Part of a small language model's weights.
Size: 16 layers, 3 heads of 64, MLP 512 GeGLU.
Architecture: RMSNorm before each block, tied embeddings.
MLP neurons of a small language model. Each row is named by its layer, matrix (gate and up: input weights; down: output weights) and neuron, and shows model dimensions 0-191. Each number is 128 + 32 x the weight over its row's rms, rounded and kept within 0 to 255. Numbers have three digits each. A neuron's up and down rows have the sign that makes its largest values positive.
After each neuron's rows, "fires before" lists the tokens most often just after its 100 highest values on Wikipedia text that the model never trained on; "fires on" lists the tokens most often at its 100 highest values on Wikipedia text that the model never trained on. A number after a token or word is its count.

L5.gate483:106106171196181131112104138148103077104129095159145153129174128126129070146161109153168151122163120118105120135142087081134072074107165170147131114164133096165104078094162140118128166152111140118073094135117179181158180161113107179134122122153105153135104103112101104202091107094123098167201126154163091137092141071138077091199150114135132076205141129129157159174095194125095136112058173116135126151130068115142131122122113141122110112147113135159098090060113051081122150142108114098143174214146133067178169147092162121157132139123135149169129167143126173143092124126100146171
L5.up483:129143147137159106178136146122129112169143114153177147141072125136119078176158139080121111142103163176107140105158113131087166168164105164179135123114182075122160150132139129149178187093180137130144075115089139093102145122130155120136123112102110150133153125163141106176154088065184083164113113140134077129161083134106058121166149132132120069155086120078120133163067129126114132130052129103167119112116123127174174095152121120182106121205108130094188121181128182061055058187145098097146135095160156127146094156105156112157146149163034122128068142139135096138131163158105156167
L5.down483:106099118138153105124097101110169125119179138088131081095135126148101116145129111126093170110177131126139132142117126176177137115148182072153145131142127067060110139178208159170234097148133075168157086098131096144100124116106153128121070094112140148120096132119110144058224111124107108114146133039107132093116080104151122164115129109081112064126119134099133105120128146093053157100158144125119082134123108126139179137161158098127136142112124115077118087151125190106141109166095082141157066095114144167114052114125085154100142088128167104158174110196103074128111149116158069116
fires before: "-" 76
fires on: "-" 75, " 100" 12

L4.gate79:105127134160119166115123156169151157143215133104090161125120167118147094103159132111161110167167154138111116113137125084119109133115071156097077195141100109143126126136119084116139153115155156189182109076124145068117138109054115176157159140084129101112179156129108133182113121080158103138087133162157108104109122141158118150107147111163103126112130126062156147156026162161138164075087165086123122167129149201082163089097123158095148188153141062122106132105094137098066141124067104148184102083137111142110166163141128116123094113140153197188161151152125082072112129092145063143
L4.up79:055167081092128178095117086111111140116182107097105129059096141090099111149110148115116135128160109123071040060090170103124141130090150170117070200099156154145150145118126122068174145097151107117170150149103136075132097077109128174176117114151121061134113138195109124166150115133118105188139147144134113139089159083071154125116102082173124060149144106115138142145107155173135133088077126113095165185144116156143109121127132071125112159117172159123114148111085131179093106071136127073181107169162130098131134138149088134128117078137142114151153083137149163065141125095210130086
L4.down79:115144130145117120149116142144094113154081148142125170144134171129169174110102142123072095123130135156017111169137142126076139160091157218135137083115189127126137162108111117185100154130180122069170164082149124189143139100161124202109137125156095103119042162102129116078150112152125218126113093140104137119152151089095092152139074083127093098112101088088109100132158185192150124080147135139140134176092125144140091065103160114201104165095097123136127133194163128138115150133128211061107152129103114132151130123092096126133136139169104081128148124092087141157111119105103130099
fires before: "\n" 42, "-" 34, " 4" 7
fires on: "|" 74, " |" 26

L9.gate300:127139168169115134116120153164114145102106094125118153094116111107128138158114145167158203145176165154125161130141179051082124170118120133175104195127155033149179115157120169125108058123078144108155122111137113092103225098129155128129140194130115129146126112072103153149097099090116143099111109141148131130111156078148056117120106160192132093103080088088124136169107155143107156099100114117072136141130134159072157124084107107105145172067141109180137138144099072163124086113113121095196127105207112130125142136142131028120134107145112153179087125139086080073104132139100113120
L9.up300:177162185112150145115168136163111145128120126097150142114154105099138119130135113133117100122196157133101113132130167181114129180113141147139116127139117094179139168045106183127043156156151105123156120105121064091118213114139172151111117193102124056142086170127114126121146117115170143178110168194125096109059124068119126168154087162148105107142087106103136105133120156187149147133106185146113121155199122135118111106110142102097097169122160070142209114162116109138101153178115131118050160131129146080089086151072114136173107134148130074145142119161079159102177142064078133112
L9.down300:107152153094026135111164130168119095121085124150163076183147147152090173108124172137128083122125171162063148140181106127103154162116146130064104122115097091092120150139108116143123159135128146110128125168066118159097161144166122185090188122113149121125122099145151088147220140104118131117110107139117154111092109129127126078144085108108094113171151087149131208173079123122101151127158085137117100118143124138170118100183118136156209166103146112170169138086144137142174136164122094208101134151189161046131083125149084112194160193103118067151107163146099127119135157149091154118
fires before: "\n" 43, " 0" 8, "  " 6, " 2" 4
fires on: " |" 87, "|" 12

L3.gate453:137148153119101148136137145143160139147071089123105146136171113135144078061139135129168091155106166148108071145224128165165143090164107089130069101162112121095157108124143121144153150053152132138175142127154106144034133138128063149052132143044101153133109134102164153140124094152129144136078190142151141097160116130106130119135130168089135190148143154174148065097150127193065145132124151139172152087139146117178085119107149080119137136137161169103136119144140108167104107124089098168127160178127081133173103070099128190101091146179089157153117122115159091165155103051126167106
L3.up453:045205132160123108097094186151141129176144120139140173100151085210109137117098090153124118165101136126128079138135124163127121083119144159147088142145188117158113132114145128135120147097088122108096083167180183073107193122111153151131202117141172093102166129058140096137120118167148182086095047063141172143086106161162107131107097058142070138064141149141060159118116078136174128113117134126141133107157120095142099106141113056111090113131112091125105142146150150091153105127111105116064149117180114153088115125089114132124167177110090203163161078129160131116106132124145122148
L3.down453:137075159155083125139129139120184119137103110071164124150122138133163106148106135103102122225142210156162140072157116197143150151147083124180131134166136066136142154086112081197154112134119100138119127125220172079129077112158063145155113114116106109092161111150102135155249137153158174080182150153152147116136125141148094130135149132064088131124117078175163221112128113128078111110072113156117100079127123113137194120142141117086110064116154130151125153131134116146120134133082107125166094165132127086090100110117094147111112130151105111173124115133118125157191160135136157111
fires before: " the" 37, " a" 8, " his" 5, " (" 5
fires on: " in" 90, " of" 9

L10.gate468:097149184192186188141135097134109108068096082130089099122092076108124155169133094166115116171116192085177103119145131105110086137112127128136129114094190159113137134117153206138101073158156107128127142058146158105134203097158151123140094121138070119091151143148111100089086118108159128088120109139143126129087165046138150116110225134109116099111163135098115154167160146169150083127116133104091199147156134131120117138156084149100129146097079092110151109125087116077122145170078136092125136122087098079123155118109137077077078084134069105084166099056091152139089132102100126109
L10.up468:093095143116133082101116133108194140125130120077112173084128078160189086141130102161098135126109117081148139097084080121118140117054165136092069114111196056162128118121172111102118076129156071071127163105123150186106151087160130167115137055126119114090135115155175107110121135161115133116137073170089074144163082082117168089141155152108114080138117134095135111156103147169173126114155138169125149130242088158109114085158114098103124189099151130069130132161111153133078097163097177092119113145124105119119135160096178150154104064172096167099119077108116151127104160162109142103
L10.down468:098128113128071114133125110121174160152132137140145156122104162134184109083133097121111122093117103101145133096131148121130132084101121086089095173080122142178144134180150099080117104118181091042148106088151127178172123090159103071102104042119173159086135082147142185113183135099087162143185108092118116117112138053084139139129106135140163095097081122093157186126112121142147159169113117140142147129160128131115193147169147143124081096115107096127152167136146170107121079077141130083110154150120098177125151189046138175167174095180093120064096108173098099061128152124137096183
fires before: "-" 89, "|" 5
fires on: "\n" 96

L10.gate507:109085075103097070119169109116152156096174137115136163135106157138122147058201090124096118157162155124146053142102119166155093162114163105085111077180141166143098139082103089175146111031120108122098119084149173165119165124131120143135116126139148119198104179087135091121099133162152132144101139098110127070112098148093144144089178094134132109127158122097155149136101152118109161117085097105096166113125075167209065128108157085089171148168135166085061127182138158122125164142131155117122154133143140166123123131130165183134094087073124108128171112063110146088085104098078059114
L10.up507:095091127126151136153158126080102156078085155130175133179086140115161138103127168137114145145137111094128170108167138114142035169143133118117150169128125174095160125080047120075169154078131129132113120090147170157098146123101055095084190135127175130119115132141145119174116121127160147100129129131150164162140097137072183061074155128132177111092163104148116145102108146085158130105050056113133170116094123106137117159202101106171134118191115150150138099174144144119090102146102128097104204181140108136110109120187083146088152092067138160081166095120131170149091189123157099115
L10.down507:121239115177119157140128136128166030189144092121142155123175151137054106126130123153165135120129128141085128151098141110100150108112134169160114127141150085120199164168182142106074087147130118115147129098072094111134134171165159138134159122110138119083149135115138174178163144104156204122130091124055115168067192078189116187148151112087117136153089110121141110176111108122081029143145115135127123090146172140123157095127143138125196129100119158136114104080120121144115117097103097164127079132059153120153118146113141056164087136132111100132111163180122129161094112153125146170
fires before: " |" 51, "+" 7, "." 6, "v" 5, "al" 4
fires on: " 0" 15, " 3" 12, " 1" 11, " 4" 5, " 2" 5, " Hor" 5

L5.gate233:100112171103108186143153152115128128091063098115085149173105136140128137150141140083139154118086122203160173123087147146152119157178151183159064137186159103136127131144089104135114085144127180143187147152134097087165135094091096150126134142088090079180075174134076085135083144109113202148093128176108156083149136078133077138101201146169131130145119091134161122122117125117164160133088108132171128119129160140079101173137084155104157157155134194156080150085112192155116121107110135163198102146126075075176163148186114112200143158075140168118124153116090127138083119131111110144
L5.up233:164088113141170157103198108095101130156073089092085106141085102152119148139124103148129155120144130101133133131060108100148087171186122121147067201113161201116125096130083121159143125125136095109119125151131129125135185108078116098115078156178178115158101130144101055108128165117119198134093110232109113045118054078151104144154150150131094101120130131174124098184129209102125132183124144131125154142108179142127204150156136174112147138141134140116109119150107171129164142138119096110156117123145084094126144097126108142156212154127125106137160088125139180123098067100179161150
L5.down233:189107079154085145122149148163132130130089108109128116131142146142102157119077083121139165117146102152125150162084088031202119128097196137080125119165133092182114115191088117170143125082101069111103105133105123118113159130123178114149158103185043110159111146179142139144219069129088127108077148071148106192199125132113132162135162099131124114176098109174133159151080130093112162150161123117221119064102157105155078090148181131130133137158146125105075115113150117162060147089161092157151130099142128103142122127131109128119118130124109174092139147113139094089120132129083144165
fires before: " |" 49, "." 25, "4" 4
fires on: " 14" 24, " 15" 16, " 17" 13, " 13" 10, " 18" 8

L3.gate276:064175105122132093157144133089145126173104151126138111092176150160138115080140201079101174188123106136147070190092128132112129111153093109124195087160136114140166116120105137169129190128149186129095090094200154091225161126099170160136110156153117111091098117102146125193096143142115151146141121136120082076089142140116111163139117110170117101056130120139060159155103116154089127088119140128127119115133113137178126100158145173124110110183166127147166083157169066127091096165142142126178133124186154131190139128157151110157122205176086111114120139115126133145156053137138165064
L3.up276:137155120100093081125142170096146156160151110131205149093157136120151136095163121151162105133135076082106148136113162097110167140141097156108094081111124108121132133072150125165067115110097116107113089116102157202162108165123072167102089151156165127106127133144174171083120098108130123161127078133084157082126119117145178159118126041173069112199096147139126124109126077102157134105153178130088130128071133120072202172192164132116109162104150179106130109114122106029137179086165149190149106153117178143146150136144119157131069146133102116108104156135149100072107109162064100078
L3.down276:140126201165119058112049216154136148146140088173156106145114127111095146122152164145091153157092144100121126148092173167181148132137143089112103130103060146094170143152111116102125085111084160150115154198099080169172151143150129128047119171085165146135087179158144123123067122152112154102162100151153137086081139086146118196126116074111121103121127096127158150127132104150051180067070181097129123104131176133107154191118146128076114112134133179135132108150133147127094128100136148150094104134144128125075117094156110125114059167108167057144121108092113121136120059084119156123
fires before: " the" 26, " by" 15, " to" 5, " a" 4
fires on: "ed" 27, " during" 13, "ated" 12, "id" 4

L3.gate408:039152084147139160074164048156130129150134119120115099102199118092093116153183128140132123113156169163121097155143103077162131082102145138139066136114139074124153100094115131087111154142126199088135134090133097131130191149107141147137120111114083077106082147152164169139101142131183137161104139106168138146127050144140137137163169109174183141116111123077100126154138222142099151118140092128187140175121105110131168137155093124171117083118075096175112084134106119137133173127061106067136088159063071088159130093149141112149159130163112145150154127084168108099104162206143150123
L3.up408:093152175136139071119096089180193112193095134101107152108107101116129172116140122101128086121155151086122118106096143109090109103144110146166087147093138184121113178133109177104092131135123160138105095139121112148129144136176090177067153077132121141111154149068188123109142114103138173130082088173035157120085106113102079149132113063136138089091069162053121074138150112112178182112151082088140147128135149118157147139131147100087094088130131167113078050163136158138081114088093098158107139124131169136160055131128116158135118168225120118186137120173181091129116144115146141124
L3.down408:170101080115222149167062131150145122208147139080118141109128127111130104202181130196135103116146136167138123166107124169157122105073144107163100081151155112133136100097106047116096127161135066169101113155120112094125160122117126142117138103144148134124090170107121180111141084159105067136130143147123132163152152118117104166096157143079109107152148143105119084132148179102118125192163051068161124156111152118125147098111139145136130126152112126125132108117073093089144120161058046140091098162205132071118146119163145129143136105159178180145146069112128065154073102132097177081
fires before: " a" 34, " the" 13, " an" 10
fires on: " as" 75, " became" 11, " becoming" 4

L4.gate485:125136096175162156105134122145139205105108066098112191094123131106085099112091129101143195115166119133066153118098176051116129137118152145175061127128131074152142161125102156129144124125122143169194122112179125105108130142096122143103133119183103104057157171140117081170118124107104126204109160184141090110097118141144123145136144122092064153118163097127141148135126190155114112096122122166126110192112152151129132108163086149119110204167191192136172151128182152097070169165091105155198117089105097138135150169107135119115159154143131128148182124116111132054122112040150129129
L4.up485:160106118118155143124109097155179177164210156100090153074140116136145095094151118067120173177156127149100136118109122106132086151093119098127079185130082148162129183160123171088112110154163167146145071078134137102160134131091086118159130152086127136128178109102178092164127113091147130178118144117108168098089148074104130123132111121136123157116117110155152136136096156131167147118084162122124147154131139164044229123148130186085140133099102087139174078109144102158124134126082065096132056057184113174165170175127129051126129167164115187101153123166136090104099140155163093147
L4.down485:101115178159122084132114150145099162128125102153113153192126096123165132188148127090117126111127110114016148130117094138075165176070118161178156139140152134081162143104111122129102150128131099132113174145111153172106136065148137244125140143142074149111114130156102111095163136145175184105147082183085153135150143105119051110161076124136091080119078075112124118206132179118092114090155128077160104101084127176182114143154152126141144164138123096137174199154081141143157120114177170116137168145081102130143107155143096119153138127160128080160167136177109124136117115077089109091
fires before: "\n" 32, "  " 14, " 1" 7, " 2" 6
fires on: " |" 68, "|" 18, "ent" 4